{
  "num_hidden_layers": 8,
  "hidden_size": 256,
  "num_attention_heads": 8,
  "num_key_value_heads": 1,
  "head_dim": 32,
  "intermediate_size": 1024,
  "vocab_size": 8192,
  "hidden_act": "gelu",
  "norm": "layernorm",
  "norm_place": "pre",
  "norm_eps": 1e-06,
  "positions": "rope",
  "rope_theta": 6660.0,
  "rope_fraction": 1.0,
  "qk_norm": false,
  "attn_scale": 0.177,
  "bias": "none",
  "tie_word_embeddings": true,
  "parallel_block": true,
  "init": "uniform",
  "init_std_qkv": 0.0438,
  "init_std_o": 0.0,
  "init_std_up": 0.0438,
  "init_std_down": 0.0,
  "optimizer": "adamw",
  "learning_rate": 0.00188,
  "lr_mult_qkv": 0.4,
  "beta1": 0.9,
  "beta2": 0.98,
  "lr_head": 0.00938,
  "max_grad_norm": 1.0,
  "warmup_steps": 472,
  "schedule": "wsd",
  "decay_fraction": 1.0,
  "decay_shape": "linear",
  "final_lr_fraction": 0.1,
  "batch_tokens": 65536,
  "max_seq_len": 256,
  "doc_mask": false,
  "train_tokens": 338100000,
  "max_steps": 5159,
  "dataset": "wikipedia_en"
}
MLP neurons of a small language model. Each row is named by its layer, matrix (up: input weights) and neuron, and shows model dimensions 16-207. Each number is 128 + 32 x the weight over its row's rms, rounded and kept within 0 to 255. Numbers have three digits each.
Before each neuron's rows, "fires on" lists the tokens most often at its 100 highest values on Wikipedia text that the model never trained on. A number after a token or word is its count.

fires on: ":" 46, "," 13, "=" 12, " Na" 11, " Ga" 5
L5.up302:063138072178115164120095146093125150172136135173127136103156156133205121148124129113186080147100012143139088109138212104136143094149090068195156130127119105130143164169119108118136121112176135165159143085144117113114199079105142090135168197147071058096087110161159131115147084082162175110151142177123118082228144169147164161151159157109148164112138124113178110127130139124111078109117137143105139143118154127123124160073101126151117126071153085142100164161124121087075069108139130144111124129193120113102081121108128121159100165129134132154113059130119136177149107129104162133

fires on: "-" 21, " Fa" 14, " once" 8, " Des" 7, "Pre" 5
L5.up647:123137103165107051171160223110073084133139114141126103053139157061101144114146152129152176134122201096119146119126125122157147128180101108119074151153143135106155101136136148151116199155149141094114130111134144115047151100121097115191123102106133071138166168123162094120104191134098140110052075148151120155159139140103161169172136190159141176150089104143123182112149079137141143138153135144131148147164133122196113060060127135066141190133074134136190101131118101104112124138092162159116149152135110138137159093138057107094147103140163140117096089144118169161147094120090168127

fires on: " |" 25, "/" 15, ";" 8, "{" 6
L5.up922:146152094145100107124185225108107128109167110099134142134131128086122150143125135181151114179149196169122139123122150144139163122040067103145111103069130165120135126100090148131117193113156103120056152126129094137067157103153147185143123087106153134124133130104115169140116155218142163130143197117154129154110062135080150103128115122109159144168117119112122087084114118114106177132146179149120078132185127092140116147120076127222232146152116122124113107132102124152137106124106051062154118090110118131155171122141096112183121119161156069140181092112121108061093148121104106144

fires on: " Republican" 30, " Democratic" 9, "st" 8, " Dol" 5, "ig" 4, "eg" 4
L5.up597:125092096081149144125112143084160162110100132125103112120140140089192097152125194145090093170107065153090133136124158100105086114143059072191101077095130162113168120090136130142171137092116132109078131124087126125145111130161139191155086132189098126107152183120097102109135127124163134108136064155132184196109109139101124140122154117156093126141131112163103179107142189101106185160138121203180202149194114213109098118058126177155133137137189211148167132106087112121171148158123098069149082141094086062129110039108134136156136128144141184115126124110116094113095152161103119163

fires on: " and" 19, " until" 13, " was" 12, " based" 6, " of" 5, " Ve" 4
L5.up312:143123072156147079110192163139121127089086192112126184112166142138129161081145159190128171161116130128187102144113154092153075051140152144146128132146153101125167136193121193147153173133182058092086125036093132101090132072106153111134180147168126078098160096140130179137108087154152117144123131128102128108132110118178127125116115109081145156131099120144110123063130158120174140086147140088194113140168162127105189082145087126153169108099098135159062128111162084122105101115100149106036160139173158120157175135103057177180145134162131109088153163136155134128094118126138164098

fires on: " be" 24, "io" 12, " have" 7, " had" 6, " over" 4
L5.up495:158119133188154100124126164120106086173155102131081150171165135152138131136128108082109138137091108124147134108195114122221115094145115157134099170132101051108133144112120088128161109164128109130024121154101088111092205163132146185098177086105151138092115130128129135128090159136132161118141155092097155109116090119136179102086107150141110136169144161144136112094097099159147088166175165122129158091100118157129080175172123133131157136049110095143112179195138104096168090107105137057145055130148163168130135107163160184129127121096174083144107155097136177097153155110063099155

fires on: "born" 30, " born" 14, " from" 13, " in" 11, " was" 9, "After" 5
L5.up22:090156088184102073146126153104174127158105150164098223105136165106175096136183121156196114116104092103074133141143105093127110106092102088166100106157105125145119071137098100084110128173123126127083092110108103138166120115096138114139178107158111133100175148126134170103129135058121114108088113112108124163086162157073077095128195141146138197108119166143142120113099147212161183103125099134082124163117144124083147106117097077109176165125184171136130128097169116098121094199046139165101104165089193159110171076105031117108120135130082089117125115113130094130121196157153189082

fires on: " an" 60, " An" 10, " Dh" 7, "An" 5, " D" 5, ":" 5
L5.up276:110154128123145144169129139162062162145106115148125154110147113175131157094057116185080146106148124086165086066149108153160147169170106147104129174150156090112094158102151112117102170163105096092114151101162107119085105095120117195106178169100051071106158183146073165084119099119118092145140156153104150164150100137134146155125144142157113120169086178118163152124145076152115137122161132118081132185175196089116102090102087171171144135108147121121142148111121103139102102101074107090119157149135112151121132146104167193175126129233106108142173109179140113101072149100107127130

fires on: "s" 32, "p" 18, "er" 6, "ter" 4
L5.up619:116172141129166149118126112063116126142104118184132095071130189108105156108140136152199169120133195138124122142156155091117127116091100125167066089134124126151155067102123058188093116140144106132101076160145066105120152098186125119150119099087129125138120181080120137120128134104164154115120131058124143190106152094119127157183117099158114115171145152162124123087125063113136148096121078118073160116140119153118133113109119170126148197121167107146125073054175134084099139155156147164148078143151162150081125111132131117112131106159094131130112088085151149155203210152106107153

fires on: " H" 12, " P" 9, " Y" 9, " D" 9, " V" 7, " M" 6
L5.up118:093085131143120144150078138117127137136116133110143186102164166132132139128141151163163116156171162112163110072169146171159136105142085122151218128172135088067059168150078084121152147178159113139048093118144137105137150086121095161155165157111089110104181112145140156147083084159111106147092177152079171126184111160084125119099082088137127112154129173142099090111119066202137133100191123134089133079136184109128104171121105130073090081053128111078100130171127103101134067134125103155093139179163133119152067157113153200116177188171176059144179097140125114153111140110150120132

fires on: " g" 19, "F" 15, " sh" 13, " t" 6, "sc" 5, "sha" 5
L5.up952:134152135193085115170173092105133195109119021182104124054193080183125125108185114098124102142148088126091140132137073152097142119088161163116123130157113130101124138116105121083144140152156120123158139157139115116124115121115142161091134156124140123048108166120155107168150187143077130083116115090100148138123073139106085100160102121063154183128172142126137162127111099169060123133091102117146111144120122182129043218100150117136144111131142125094136151106159104119113100164108171097120135171206152106051180084131072122206154160083091142131178182122155100128080112113110134130